config.yaml
num_attention_heads: 2
norm: "layernorm"
norm_eps: 1e-05
positions: "rope"
qk_norm: false
init_std_qkv: 0.0501
init_std_o: 0.0102
init_std_up: 0.0501
learning_rate: 0.00143
weight_decay: 0.14
warmup_steps: 200
final_lr_fraction: 0.1
dataset: "wikipedia_en"
MLP neurons of a small language model. Each row is named by its layer, matrix (up: input weights) and neuron, and shows model dimensions 48-175. Each number is 128 + 32 x the weight over its row's rms, rounded and kept within 0 to 255.
After each neuron's rows, "fires on" lists the tokens most often at its 100 highest values on Wikipedia text that the model never trained on.

L5.up249 [179  90 127 132 143 171 138  93 151  62 219 146 142 113  95 164 134 134 114 153 144 162 111 139 100 138 105 154  96 169  93 115 140 133 114  64 162 101 151 181 169 173 133  80 114 147 139 123  99 110 159  85 120  32 124 147 157 163 148 170 142 131 169 161  99  95  49 148 100 146  60 163 122  83 136 154 119 144 148 130 160 142 124 115  47 161 167  91 136 128 119 101 114 147 131 115 147  81 185 162  59 140 141 143  96  98 154 162 136 139 124  95 161  96  91 147 126 178 121 154  88  76 100  52 181  90 150 142]
fires on: "r", "u", "ir", "il", "ul", "in"

L5.up672 [ 96 207  93 108  99 123 133 166 164 138 134 134 148 123 124 117 153 148 130 102 118  54 171  83  64 129  78 143  89 186  91  92 110 132 136 141  95 133  47 149 224 159 146 142 166 174  75 134 128 154 135 181  96 127 116 109 147 158 143  75  93 140 146 147 124  78 110 176 158 129 127  99 114 137 155 130 169 131 141 137 132 143 127 101 156 148 114 158 133 119 174  79 159  90 182  75 176 136 109 156 123 134 161 106 196  83 159 137  69  83  63 165 159 176 202 121 141  81 155 116 115 155 145 107 150  73  48 138]
fires on: "al", "re", "ass", "um", "er"

L6.up1019 [137 121 139 100 140 132 179 161  72 118  86 170 148 117 159 207 125 152 120  72 164 132  87 124 101 131  99 105 103  79 149 128 111 204 145 109 131 181 110 174 159 148 167 169 163 190 133 141 132 136 141  95 163 144 129 144 131 113 119  67 114 103  99 139 123 122 143 154  91  90 148  91 114 147 110  96 122 136 194 174 157 107 151 177 149 142 125 149 132 136  37 132 105 133 206 153 152  61  95 115  86 100 112 106  98 129  75 115  59  99  81 156 186 196  78 123 121 139 113 132 131 140 162  91 102 183 116 129]
fires on: "em", "al", "re", "um", "o", "a"

L5.up721 [ 78 148 136 131 165 111 126 125 106 134 100 143 168 108 128 150 202 122  97 113  88 111 114 148 112 148 172 127 123 112 118 149  73 113  86  92 144  87 186 127 134 184  99 158 111 114 162 156 168 100 112 146 204 175 134 164 170  99 156 103  95  88 132 135  90  87 170 122 169 163 113 152 113 138 134 167 163 130 153 103 134  91  66  43 124 113 110 137 114 158 128 147 216 140 108 106  87 104 145 181 139  66  92 152 165 126 120 105 105  86  65 101 163 146 127 101 148 147  77 129 154 106 146  90  98 145 112 118]
fires on: "ion", "s", "or", "est", "in", "ed"

L6.up414 [113  71 133 166 112 128 152 122 140  75 184 108 129 154 148 135 145 139  79 168 128 125 125 149  98 144 119 101 111 159 138 147 130 148 119 109 157  71 173 154 170 173 124  92 106  83 126 132 139 103 111  75 118  80 209 191 164  97 110 147  69  86  81 157 110 131 129  96 133 139 135 126  94 109 105 161  91 105 163 178 162 171  88  91 146 150 133  96 119 141 105 104 143 152 133 121  88 177 181 166 201 106 138 142 177 156  87 168 109 140 106 164 148 154 115 149 150 121 162  89 123  98 139  62 138 159  69 113]
fires on: "u", "s", "i", "es", "ir"

L5.up798 [187 126 162 113 125 144 121 129 117 132 115 111 194 134 139 130  50 106  86  84 111 180 152  85 125 147  86 131  62 154  83 122 187  86 103 125 141 133 123 131 146  92 183 106 109 142 140  87 154 180 146 100 125 147 119  65  81 100 140  94 105 128 169 122 162 142 175 147 163 169 147  94 158 148 118  71 115 170 123 173 115 177  98 116 136  99 104 112 172  97 155 130 151 129 153  93 152 168 105 143 120 114 143 199  91 150 209 151 101 103 126 184 159 133 113 113 151  36  78 100 109  66 127  88 156 137 104 153]
fires on: "r", "t", "ed", "c", "id", "ent"

L9.up96 [ 68 160 103 136 162  65 131 153 126 119  98 113 120 129 168 135 155 142  82 159 142 145  82  83 161 149 192 119 127 130 126 149 117 105 141 153 135 130 154 146 127 153 120  78 171 179 146 146 163 183 139 148 103 128 116 151 117 113  64 140 133 101 180 109 115  93 150 162 107 116 163 150 142 110 144  70 102  78 118 141 171 136 150 153 160  88 103 229 108 195 143 130 111 171 154 149 190 117 176  82 176 129  97 113 120 144 122 174 151 132 103  90 137 121 138 139 136 141 110 141 140  88  99 135  78  73  76 161]
fires on: "if", "ig", "ac", " m", "le", "ent"

L5.up163 [147 120 107 154 114 140  83 141 113 182 131 138 130  61 104 128 106 164  97 140  82 206 121 117 109 152 150 145 109 160 135 126 110 158  94 137 186  72 128 170  75 129  90 166 109 113 111 120  99 132 154 122 171 204 164 108 105 106 118 138 178 129 130  88 126 127 145  99 100 105  88 113 148  57 116 134 121 103 165  60 153 113 139 112 148 151 102  87 173 145 133 156 142 116 125 126 103 153 136 110 137  98 147 128 175 161 157 130  99 187 173  96 107 126 150 105 159 104 122 135 158 139 155  97 100 178 132 123]
fires on: "y", "us", "un", "d", "en"

L7.up373 [149 129 135 132 104 148 118  80 176 168 116  91 118 119 128  86 123  98 110 127 161  97 188 109 118  63 136 103 136 166 180 133 152 187 114 180 145 182 157 187 198  91 127 131  94  53 114 140  66 110 161 150 146  59 163 116 129 145  64 136 144  79 119 128 163 113 105 101 152 108 119 124 157 143 140 117 146  65 147  94 121  56 180 141 149 120 130 109 118 134 105 132 110 158 127  79 123  48 148 148 116 126 129 158 155 112 132  84 144 137 134 147 117 109 135 153 134 139 123 142 115 111 113 144 206  82 132 140]
fires on: "er", "y", "i", "ic", "o", "t"

L8.up308 [131  62  24 144 111 138 127 154 136 152  78  86 156 120 138  89 113  86 123  83 120 167 145 174 141 106 141 128  47 131 136 140 129 173 110 157 173 145 121 122 172 102  83 153 165 190 135 118 115  83 112 170 151 181 136 114 113 127 158 108  87 119  82 173 111 107 138 116  95 173 127 150 146 124 140 128 159 131 158 120 148  98 131 153 153  56 149 142 167 142 120 126 127  80 110 147  99 127  76 102 172 147 140 125 130 103  64 189 135 146 134 192 132 137  71 114  76 107  73  96 145 108 129  71 156 143 119 163]
fires on: "ac", "c", "or", "et", "ent", "in"

L8.up598 [155  85 169 115 159 142 101 121 158 145 162 117  76 109 157 131 115 147 171  58 125 145 138 170 176 167 135  84 103 144 119 135  74 153 115 107 124 100 114 134 192 132 161 168 129  71 101 119 116 140 177 179 113 104 103 196 129 153 124 126 232 116 120 144 123 102 186 158 154 151 170 114  80 181 146 105  97 106 124 177 116 105 120 140  46  98 189  97 160 122 139 124 127 122 156 128 137 142  95 133  84 163 145 103 134  71 136  74  71 153  71 201 111 123  85 110 139 139 134 173 103 131 152  74 178 159 137 129]
fires on: "o", "a", "us", "e", "u", "at"

L5.up200 [136 150 110 145 128 129 137 155 118 149 113  58 163  82 124 143 118 146 113 154 153 153 200 140  96  80 162 100 119 156 115  98 141 186 149 126 171 148  71 118 106  83 128 133 116  54 126 171 108  74 144 158 109 132 162 102 105  69 115  91 102 146  79  77 164 138  70 160 142  81 124  96 121 120 150 131 153  77 141 158 106 113 104 146  82  98 149 120 121 110  12 131 168 111 107  89 158 117 147 106 129 120  63 183 116 119 142 135 163 113 185 144 138 110 167 144 159  89 147 152 101 132 116  90 165 130 157  65]
fires on: "ly", "er", "est", "y", "e", ":"

L8.up890 [125 113 111 109 150 156 145  96  76 149 137  77  93 190 173 165 138 154 130 105 131 155 126 148 205 129 142 126  96 177 106 125 120 114 134  53 102 151  92  89 137 131 188 133 144 121 142 115 122 139 121 133 116 123 147 137  68 147 111 134 173 150 144  36 198 174 128 122 145 114 104 144  39 142 148 124 154 122 153 168  86 179 134 137 115 156 201 181 151 112 143 130 145 167 128 117 101 101 106 128 121  99  49 143 131 101 117 118 114  91  74 110 179 134 187 136 149 120 140 120  37 121 127 148 200 141 125 156]
fires on: "im", "ro", "p", "ot", "C"

L7.up165 [167  62  98 165 151  66 111  98  96 123 135 150 157 133 153 139 121  85 193 129 122 149  81 143 213  94 103 124 113 129  96 152  85 120  95 107 156 130 124 134 159 141  97 160 182 103 155 147  89  85  96  92 150 149 115  75  66  72 154 134 133 148  98 148 118  85 115 130 112 114 133 110 140 136 131 174 135 105 161 104 155 104  78 154 143 146 126 175 132 127 106 167 110 188 141 129 153 184 140 153 139 123  86  99 144 113 107 107 135 180 146 107 128  82 130 111 167  78 199 145 133 110 127 104 177 129  95  96]
fires on: "on", "=", "it", "e", " and", "l"

L8.up682 [159 103  85 142 194 126 162 164 137  68 106 134 186 127 146  86 133  97  51 121 102 101 105 110 163 166  90 163 113  95 120 138 142 121 116 198 141 111 134 179 134 119 178 163 162 130 111  73  63 131 185 127 133 139 103 117 132 118 151  67 100 231 126 124 110 143 125  62 143  80 135  93 161 148 155 110 120 108 120 139 134 139 126 134 123 157 162 141 139 152 146  90 112 126 145 129 158 187  36 116 191 100 156 154  82 182 162 119 115  86 121 162 118 131 108 190 131 115 162 153 110  92 165 121 149 117  77  71]
fires on: "m", "ed", "t", " R", "i"

L8.up479 [121 135  94 118 112 143 132 148 146 113  74 119 184 122 107 164 121 113 153 151 181 120 129  48 108 127  84  76  74 161 101 173 121 177 121 124 115 119 142 178 218  95 148 159 126  96 106 129 112 127 100 120 129  62 146 116 126 123 178 109 163 173 107 129 178 145 108 139 130 114 106 176  94 130 154 101 138  91 143 185 169 137 114 114 140  86 223 137 127 107 122  75 161  97 171 152 161 110 146 130 101 139 155 117 129  77 128 135 182 136 159 158 115 148 111 170 114 113 120 153 163  92  95 103 158  57 140 113]
fires on: "al", "ame", "es", "as", "ul", "in"

L5.up564 [124  94 119  76 166 103 111 162 111 143 141 124  69 172 101 162 101 208 183 120  95  76 113 105 148  33 145 132 114 144 132  85 154 118  98 109 127 102  78 131 141 123 138 217 145 116 158 118 117 116 130  87 191 137 115 172 105 143 134 123 145 126 142 130 169  73  78 140 167 106  80 105 119 123 114 136 102 144 134  87  74  93 162 148 122 201  81 154  86 132 106 131 122 113 113  93 166 116 149 120 149  99 167 128 122 113 118 152 126 197  95 125  78  59 121  79 146 137  94 149 167  93 142 118 165 109 126 101]
fires on: "e", "he", "l", "le", "r"

L9.up71 [159 175  97 127 140 144 125  87 157 135 145 188 130  21 134  99 149 126 144 126 133 129 143 124 155 144 137  80 111 158 133 183 125 123 146  82 151  95  59  69 179 138 115 144 142 145 216 111 119 136  95  79 131 128 102 114 117  73 128 120 152 116 129 136 150 138 103 130  94 205 108 137 167  67  87 161 143 105 102 162 143 108 112 134 133 132 139 129 151 141 135 175 157 167  86 178 147 123 141 152 127 101 135 101 121 175  36 156  94 123  98 107 153 127 148 129  97 128 160 160 107 155  88 159 138 116 113 113]
fires on: "l", "ist", "el", "ig", "ot"

L7.up414 [122 143 147 118  77 136 156 112 160 102 141 158  85 114  98  58 168 113 176 127  96 102 136  48 127  97 158 123 122 149 143 105  78 110 140 112 107 107  94 163 151 128 141 133 106  76 152 141 126 150 112 178  99 127 138  83 113 155 163 137 115 107 121 178 121 130 112 144 149 136 117 162 186  97 157 114  90 132 152 116  54 157 207 192 151 130 107 171 105 171 150  87 142  55 205 126 119 120 124  93 150 158 112 146 171 127 121 102 136 116  85 151  61 139 121 117 109 107 179 131 163 107 154 149  76  97 143 141]
fires on: "ar", "k", "ers", "er", "it", "her"

L5.up447 [139 123 149 107  79  98 114 148 119 117 157 116 120 128 125 147 106 157 172 129 168 120 131 118 130 186 138 133  95  54  95  93 151 183  73 102 125 151 176 108 189 132 110 153 104  82 140 125 103 139 125 127 132 113 170 151 104 170 131 117 155 104  86 119 150 132 135 135  68  82 124 164 144 134 116 129 175  76 169 132 156  67  90 161 155 144 131 195 109 115 151 144 115 119 117 118  97  99 128 119 168 111 165 177 116 133 112 132 120 144 150 143 116 127 126 151 148  96 115 109  97 146  75 125 141 131 110 203]
fires on: "f", "F", "ar", "a", "ac", "al"

L6.up97 [ 60 133 156  86 103 134 146 195 103  87 113 137 112 126 110 132 136 134 110 182 132 115 116 115 137 137  71 112 145  36 109 117 133 133 139 112  92 170 162  81 169 190 163  83 139 104 133  89 169 131 168  85 196 117  94 136 111 154 147  83 119 106  74 135 127  63  91 123 149 171 158 162 145 163 148 118 162 208 157 141 114  71 141 149  87 147  80 172 124 103 118 145 100 136 165 118 123  99  89 107 128 102 142 140  98  96 129 138 139 140 146 123 121 147 187 126 106 139  69 160 125 150 146  80 180 140 153 150]
fires on: "a", "T", "u", "al"

L5.up203 [ 96 120 106 106 144 162 154 113 183 161 120  84 169 139 132 127 115 112  95 194 137 107  85 158 100  48 162 120 135  51 128  90  83  93 208 162 201 100  65 149  99 116 123 100 219 168 189 126 141 120 160  71  81 157 139 167 124 132 143 177 118 133 163 159 124 120 148 166 130 133 152 117 129 151 103  70 159 135  95 137 143 111 139 144 128  49 127 151 134 110 158 102 154 149 183 186 171 104 101 105  95 110 152 162 130 137 113 186 211 101 128 115 144 145 118 133 116  93  97 158 227 145 127 154 160 111  92 102]
fires on: "ac", "ol", "res", "ent", "ar", "al"

L5.up99 [154  63  84 149 141  83 166  99 163  39 146 127 140 140 129 100  98  60 169 155 114 142 155 129  88 116 130 105  73 142 131 145 164  57  97  87 107 125  91 181 152 150 135  91 115 105 111 121 142 144  91 144 187 127  79 107 113 108 146 153 194 126 146 157 147 139  85 129 166 101 117  55 141 103 125 168 127 109 136 102 131 126 118 144  94 152 130 140 125 127 178 122 109 182 167 135 170 111  74 122  61 121 105 151 130 111 140 105 158 159 153  83 120  87 118  96 171 128  50 101 110 156 108 116 115 183 128 164]
fires on: "t", "a", "in", "r", " ", "d"

L8.up858 [103 128 132 143 115  75 126  93 135  68 109  97 175  62 126 124  76  99 169 132 151 101 138  90 206 148 187  88 149 112 209 120 163 157 126 125 149 154 154  72 133 191 150 127 148 103  56 145 152 142 149 122 165  90 123 134  62 129 138 149 108 165 128 108 167 188  99 163 169  93 151 130 166 132 112 118 174 144 143 155  82 107 167 139  94 154 104 105 110 130 190 124 130 103 129 127 196 129  86 132 134 127 108 121  88 120  85  74 129  81 146 148 109 108 123 135 126 117 143 144 106 140 115  94 115  61 137 118]
fires on: "s", "ul", "ar", "w", "og", "r"

L8.up527 [131 102  98 166 127  83 185 145 108 128 101 110 113 167 108 180 165 125 150  45  93 169 170 113 149 136 158 103 116 113 144 117 107 139 111 140 171 118  76 118 172 118  90 132 143 141  82  96 164 164 106 153 103 174 164 144  81 158 160  77 105 116 153 146 147 103 110 105 123 210 156 116 108 188 134 170 161 139 150 126 158 117 154 112  92 126  90 112 111 159  93 213 168  81 135  85 109 120  77 112 121 149 101 129 119 121 154 119 138 113  92 113 127 179  99 105 122 122 100  84 151 170 138 159  68 138  91 107]
fires on: "on", "g", "c", "i", "or", "l"

L8.up471 [148 168 114 101 102 134  86 101 205 112  83 113 126  92 142 103  88 107 113  90 149 135 128  90  92  77 157  98 131 169 116  97 100 130 171 142 121 143 118 121 154 125 161  81 145 109 125  88  62 128 159 112  84 161 130  96  51 171 138 111 138 143 227 118 123 137  82 143 166 176 162 119 149 129 174 155 128 133  91 137 122 145 125 175 133 148 137 108 150  93 116 144 135 164 129 137 140 172  75  19 140 142 113 144  80 125 182  80 133 113 154 153  84  82 125 120 162 101  86 143 138 151 136 110 158 128 101 213]
fires on: "um", "it", "r", "t"

L8.up508 [153 132 108 104 116 145  79 135  61  79 104 150  70 135 119 158 126 131 136 101 132 122 113 102 113  96 110 143 117 149  94 178 119 151 136  62 112 141 126 147 156  92 142 147 155 164 105 171  87 120 115 129 138 126  83 171 115  99 124 137 180 190 158 126 172 121 127 106  71  95 102 112 111 156 142 172 183  87 111 133 172  35  56  69 146 191 154 118 137 141 131 103 156 122 163  97 196 157  62 135 180  95 130 111 147 104 114 147 107  61 126  62 126 150 127 157 153 144 104 143  67 124 119 120 119 108 166  74]
fires on: " W", "o", "st", "at"

L5.up291 [ 95  93 138 145  86  78 125  97 113 144 126 149 119 145 167  89 132  80  73 136 101 161 160  93 108 117 124 123 107 135 116 127 117 112 151 134 132 154  78 113  80 109 123 207 157 116 106 116 169 134 134 134 158  89 128  73 147 142 167 122 119 107 133 131 159 129 110 133 153  60 121  95 158 135  88 133 121 130 149 149  78 116 120  91  99 136  83  60 105  93 150 154 149 158 135 129 131 126  81 125 171  84  30 144 127 101 106 170  54 147 131 110 140 143 116 132 109 111 122 161 118  92 121 147 151 162 126 179]
fires on: "il", "o", "is", "os", "d"

L7.up512 [193 121 139 126  96  71 103 122 176  89  86 101 112 153 111  73 128 147 172 157 124 133 134 150  86 105 139 103  85 147  75 103 137 122  70  94 112 112 107 151 185 169 126 160  73 102 180 149 111 171 150 100 159 164 182 107 157 103 128 113 151 143  90 123 107 183  83  64 159 165 164 148 165 122 131 132 143 147 113 192 105 110 168 106  96 114 173 119 122 169 205 155  77  96 160 126 108 182 103 181 165  95 187  89 140  44 147  99 184 148 119 171 101  75 117 157 122 150 150 168 183  84 152 120 128 171  98 142]
fires on: "ly", "ed", "R", "e", "C", "ber"

L8.up476 [100 165 176 119  99 131  82 200 126 105  91 121  97  69 144 119 130 103 152 116 110 117 169 144 192 124 122  85  93  91 186 120 174 111 202 119 138  97 161 101 137 110  82 143 122 127  72 169 135 120 108 119 148 138 144  87 116 192 182 185 130 206 130 141 102 169 100 141  82 113  92 143  98 131  73  96 116  92 158 157 123 129 144 194 138 144  86 165  87 233 214 117 114  66 108 115 142  87 107  84 139 150 153 129 123 156 125 129 106 114 117 137 147 168 136 151  82 108 157 151 158  83 116 144  68 150 138 170]
fires on: "ar", " m", "ers", "s", " c"

L6.up539 [177  60 112 177 113  94 143 135 117 120 139 173  80 140 121 139  91 122 120 118 118 149  64  61  90 154 117 137 120 101 135 125 150 165  95  75 117  84 144  59 136 103 150 165 117 141 127 135 134  93 168 136 166  74 154 160 159 138  53 117 133 118 190 220 142 153 160 130  92 134 184 148 152 130 142 183 153 132  96 159 141 121 142 106  51 143 147 145 103 167  82 125 128 154 174 116 120 151 108 135 190  83 140 147 170 151  58 164  79  94 153  96 156  70  81 131 166 132  75  94 119  91 138 139  95 122 138 126]
fires on: "as", "st", "nd", "f", "ec", "h"

L6.up407 [172 156 172  83 123 136  95 118 116 134 111  91  97  93 142 131 124 142 157  94  64 142 105 135 116 135 101  53  95 138  86 152 187 152 111 108 122 126 155 125 115 120 166 255 135 134 141 173 174 157 139 124 115 104 161 154 163 106 133 128  97 182 142 113 135 144 101 107 117 161 100  60 158 182 112 136 143 129 163 195 129 116 139  66 122  99 156 123 129  81 172 138  92  90 153  24 159 129 171 113  72 117 151  70  89  91 183 154 127 173 124 193 159 112 101  95  98 127 197 131 126 135 146 124 146 165 150 139]
fires on: "e", ",", "ember", "ber", "ary", "ly"

L5.up422 [172 119 151 155 158 137 141 142 124  80 161 140 139 112  54 162 176 157  91 128 132 145 138 134 182 172 139  74 119 103 110 139  64  93 119 123 117 147 143 120 117 155  86 149 112  92 160 146 130  83 160 124  79 127 133 111  74 134 107 159 112 130 111  74 177  99 117 145 108 114 116 150 129 101 159 122 149 137 200  70  78 108 138 129 152 142 151 132 123  82  95 181  76 142 156 129 126 123 133 138 147 135 104 128 163  77 127  93 121 194 143 128  98  42  94 146 130 121 112 149  78 129 116  96 163 113 100 142]
fires on: "on", "ov", "ur"

L5.up832 [157 155 143  99 102 109  93  90 143  78 111 103 134 104 103 145 136 126 176  65 125 122  90 134 120 147 100 104 113  93 162 153 118 134 166  75 132 101  81 155  77  98 138  98 120  99 152  78  94 100 122 121 131 159 179 129 104 156 148 118 111 124 104 110 163 133 133  95  90 197 242 133 170 160 145  91 131 141 135 117 112  79 117  57 141 114 129  97 152 103  99 140 154 125  99 135 167 155  68 153 124 137 153 139 162 152 161 121 136 120 154 141 143 171 144 100 166 121 148 156  80 152 134 181 153 155 153 128]
fires on: "en", "ct", "s", "as", "in", "ak"

L7.up451 [ 83 148 140 118  76  56 112 156 105  82 151  86  69 158  79 166  98 153 134 138 157 105  83 202 137  89 162 139  84 145 184  81 105 108 128 109 115 132 138 152 137 125 178 159 102 115 164  95  72 110 175  99  78 137 118 163 128 102 142 182 157 215 169 138 166 141 146 172 178 129 151 147 158 114 137 111 150 119 137 134 106 104 127 111  94 139  87 158 116 111  89 118 115 149 131 105 137 161 125 168 202 102 156 139 114 164 138 152 159 108  92 133 143 160 155 116 167 118 107 113 101  89 142 164 128 137 102 104]
fires on: "r", "l", "o", "us", "v", "ov"

L6.up528 [140 119  50 164 135 127  99 177 100 148 133 128 152 140 118 132 106 111 155 120 117  85 143  82 126 156 109 187  94 159 125 126 143 109 113 160 130  68 120 174 146 121 101 122 117  94 136 134 124 122 116  50 124 104  84 195 134 180 117 119 132 111 148 113 108 171 130 104 166 118 128 100 129 149 136 110 169 116 165 130 129  94 142 177 118 144 163  96 101 134 165 152 131 166  91  94 119 104 182 132 134 114 113 124 122 145 177  80 212 172 116 186 156 179  97 116  92  79 147  88 114  83 100 143 141 130 112 129]
fires on: " ", "r", "u", "t", "m", "."

L5.up472 [ 99 184  98 191 135  61 168 164 153 152 117 106 122 152 133 106 137 153 184  92 111 122 121  97 120 115  95  93  52 148 138 141  89 208 110 160 136  80 130 150 209 157 100 133 148 150 113 110 102 106 120  85  94 132 166 197 101 118 103  82  96  60 119 215 131  42 123 140 129 119 183  45 112 139 155 125 169 154 133 157 107 145 145 152 121 139  89 142  96  92 115 140  98 113 150 152 156  97  62 150 109  89 131 124 215  82 145 111 150 141 154 119 152 143 151  95  92 127 161 169 116 152 158 105  73 142 162 111]
fires on: "ter", "er", "at", "s", "al"

L6.up977 [139 118  89 106 130 127 113 144 111  36 121  69 149 143 119 108 107  72 138 105  69 132 124 125 166  69 137 122 135 110 150 130 109 155 131 154 127  79 182 127 151  94 134 163 152 139 116 172 205 160 102 152  76 158 216 145 151 130 101 117 111 103 142 134 121 142  85 122 146 138 169 112  73 118 153 179 171  90 118 185 137 166 188 139 103 110 126 135 176  96 128 143 159 116 134 101 100 103 147  89 128 109 119 126 155 141 198 190 126 180 109 100 124 103  87 135 145 117 161 132 139 118 147 127  87 130 168 189]
fires on: ",", "ber", "ember", "ust", "ary"

L6.up684 [120 132 126 154 118 111 111 153 125 143 144 131 173 105 170 107 104 166 125 107 108 142 111 110 106  80  78 101 138 124 101 188 128 111 121 128 127 153  78  96 139 141 154 137 137 160 109 157  60  98  97 141 160 160 131 113 101 127  73 120  86 129 143 132 159  83 146 114 111 117 110 125  72 156 123 190 111  38 149 107 192 141 124 163 161 141 140 127 108 173  99  85 144  93 181  81  77 152  72  91 106 123 144 116 146 137 126  97  97 113 127 114 180 125 128 139 159 140 156 151  79 125 171 154 149 154 143 151]
fires on: "st", "at", "m", "id", " in", "n"

L9.up113 [130 105 187 190 118 138  73 111 104  77 119 118 121 114 106 130  98 111  87 127 165 161 103 120  93 139 136  45 121 132 158 117 146 132 174 150 197 138 147 131 118 145 121 168 114 155  96  94  60  71 151 106 185 199  78 120 112 123 167  94 147 147 155  97 172 108 108 125 125  95  86 166 153 131  64 103 166 117 128 145 110 191 129 129  91  89  87 110 169 160  52 161 112 107 115  49 104 180 131 177 184 183  83 122 148 137 146 164 138 123 129 142 122 120 118 107 105  95 162 126 104 120 210 124 153 154 144 103]
fires on: "un", "c", "ed", "^", "os", "en"

L9.up29 [216  93 123  99 190 114  68  93 148  92 113 122 132 111 118 157 137  78 152  85 162 155 140  89  64 149 104 109 148  96 207 137 203 115 122  92 127 140  84 134 104  88 152 160  78 160 106  77  99  92 108  90  97  82 100 128 155 172 114 147 175  98 102 141 155  93 163 190 156 130 136 111 143 168 172 149 106  78 123 160  78 111 132  83 107  78  74 139 112 144  36 144 139 148 137 137 137 163 136 152 154  92 117 114 144 108 112 154 142  93 137 119 141 126 127 125 133 157 120 165 152  88 146 177 154 130  93 127]
fires on: "c", "nd", "ec", "es", "en", "s"

L5.up729 [111  96 123 100 185 102 108 115 108 148 140 197 180 151 143 110  89  23 130 140 132 189 117  90 109  94 140 175 164 113 103 123  95 110 141 118  86  94 151  80 107 111 145 153 111 129  93  99 113 174 168  97 160 147 115 133 197 150 163 137 126 174 132 119 160 126 135 132 128 106 182 161 129 158  89 129 121 159 192 115 108 120 153  89  68 112 122 122  96 145 179  98 103 134 147 134 152 127 111 128 117 145 156 109 149 133 139 144  35 115 139  82 175 123 119 111  83  97 146 115 108 115 164 161 126 122 131 117]
fires on: "il", "b", "and", "it", "is", "o"

L6.up418 [151 143 107  99 140 108 157 127 173 156 136 105 134 135 126 140 129  69 137  71 152 110 133 187 154 129  86 161 138 151  52 117 126 133 110 152 112 157  59 121 127 168 149 161  96 119 135 119 147 128 140 115 153 171 134 123  98  99 142  83 197 173 171 126 108 139 103  81 128 148 155 145 152 123  91  80  35 169  88 190 117 135 155 117 113 125  91  81 168  89  83 137 154 106  61 121 106 193 138 104 116 174 137 111 133 153 138 136 138  70  91 157 144  99  92  98 107 119 167  99 114  45 145 169 112 129  95 133]
fires on: "id", "n", "ed", "is", "ag", "od"

L9.up259 [162 117 118 172 100 142 170 102  63 103 133 137 119 179 198 202 158 152 117 113 117 111 143 117 177 156 157  88  66 132  80  88 128  94 148 131 103 147 132 137 122  74 161 124 160  55 154 158 109 107 159 141 169 184 138 162 109 171 110  95 176 143 110  72 153 126 192 144 170 149 110 118  80 156 173 114 134  71 164  38 136  71 122 144  68 114 176 114 185 137 117 203  92 162 141 122 106 116 199 126 134 122  96 130  98 120 160  94 122 121 116 166 101 104 160  89 158  70 145 145 130 146 145 172 174 122  90 132]
fires on: "am", "u", "a", "en", "p", "im"

L9.up213 [148 110  96  49 145 123 164  63 169 179 115 159 162 164 121 107 142  99 116 111 153  88 131 149 105 149 163 128  60 177 142 134 173  59 130 196 130 131 151 171 148 139 106  95 165  51 127  67  87 148  55 150 146 113 112 147 121 166 144 127 125  82 167 127  90 112 125 181 168  48 113 137 113 133 143 134 163  65 153 147 165 106 111 117 136 119 167 160  69 143 137 114 206 169  89 118 129 110 147 152 172 116 129 143 172 135 154  88 147 143 179 142 129  59 103 108 101 126 110 171  89  63  80 111 171 100 145 120]
fires on: "r", "or", "he", "ir", "am", "."

L9.up147 [162 157 146  60 140  87 153 125 162 131 130 147 231 146 159 123 171  82 129 124 169 166 134 100  97 110 105 141 114 147  72  97 117 154 138 102 139  71  79 120 170  89 183 154 164 111 157 185 105 131 112 131  99  70 110 139 103 112 126 152 151 116  72 130  91 120  94 188 138 205 135 138 160 120 111 117 139 115 157 168 149 103 130 119 103 124 124 155  68 139 102 162 152  89  69 151 126  67 102 113 159 139 141 171 137 134  62 134 187 143  75 115 102 110  81 120 172 123 108 166 146  87  66 130 122 165 119 107]
fires on: " ", "re", "l", "end", "ist"

L7.up246 [113 152 144  91  88 167 179 120 136 101 115  89 145 101 153 146 166 135  55 119 114 171 182 155 144 145 175  89  82 177 134  88 137 116 120 188 125 138 171 192 119 114 133 122 125 103 169 116 117 146 127 126 208 139 109 138 128 147 112 119 112 160 120 147 173 132 121 154 117 100 144 112 173 133 151 128 162 109 173 132  46  92 159 172 126 150  79 115 232  89 111 151 118  89 136 151  85 111 148 100 103 162 124 127  95 135 135 142 104  78 108 152 136 132  97 107 122  35 112 156 141 106 146 105 129 149  87 135]
fires on: "ed", "on", "ab", "en", "ud", "am"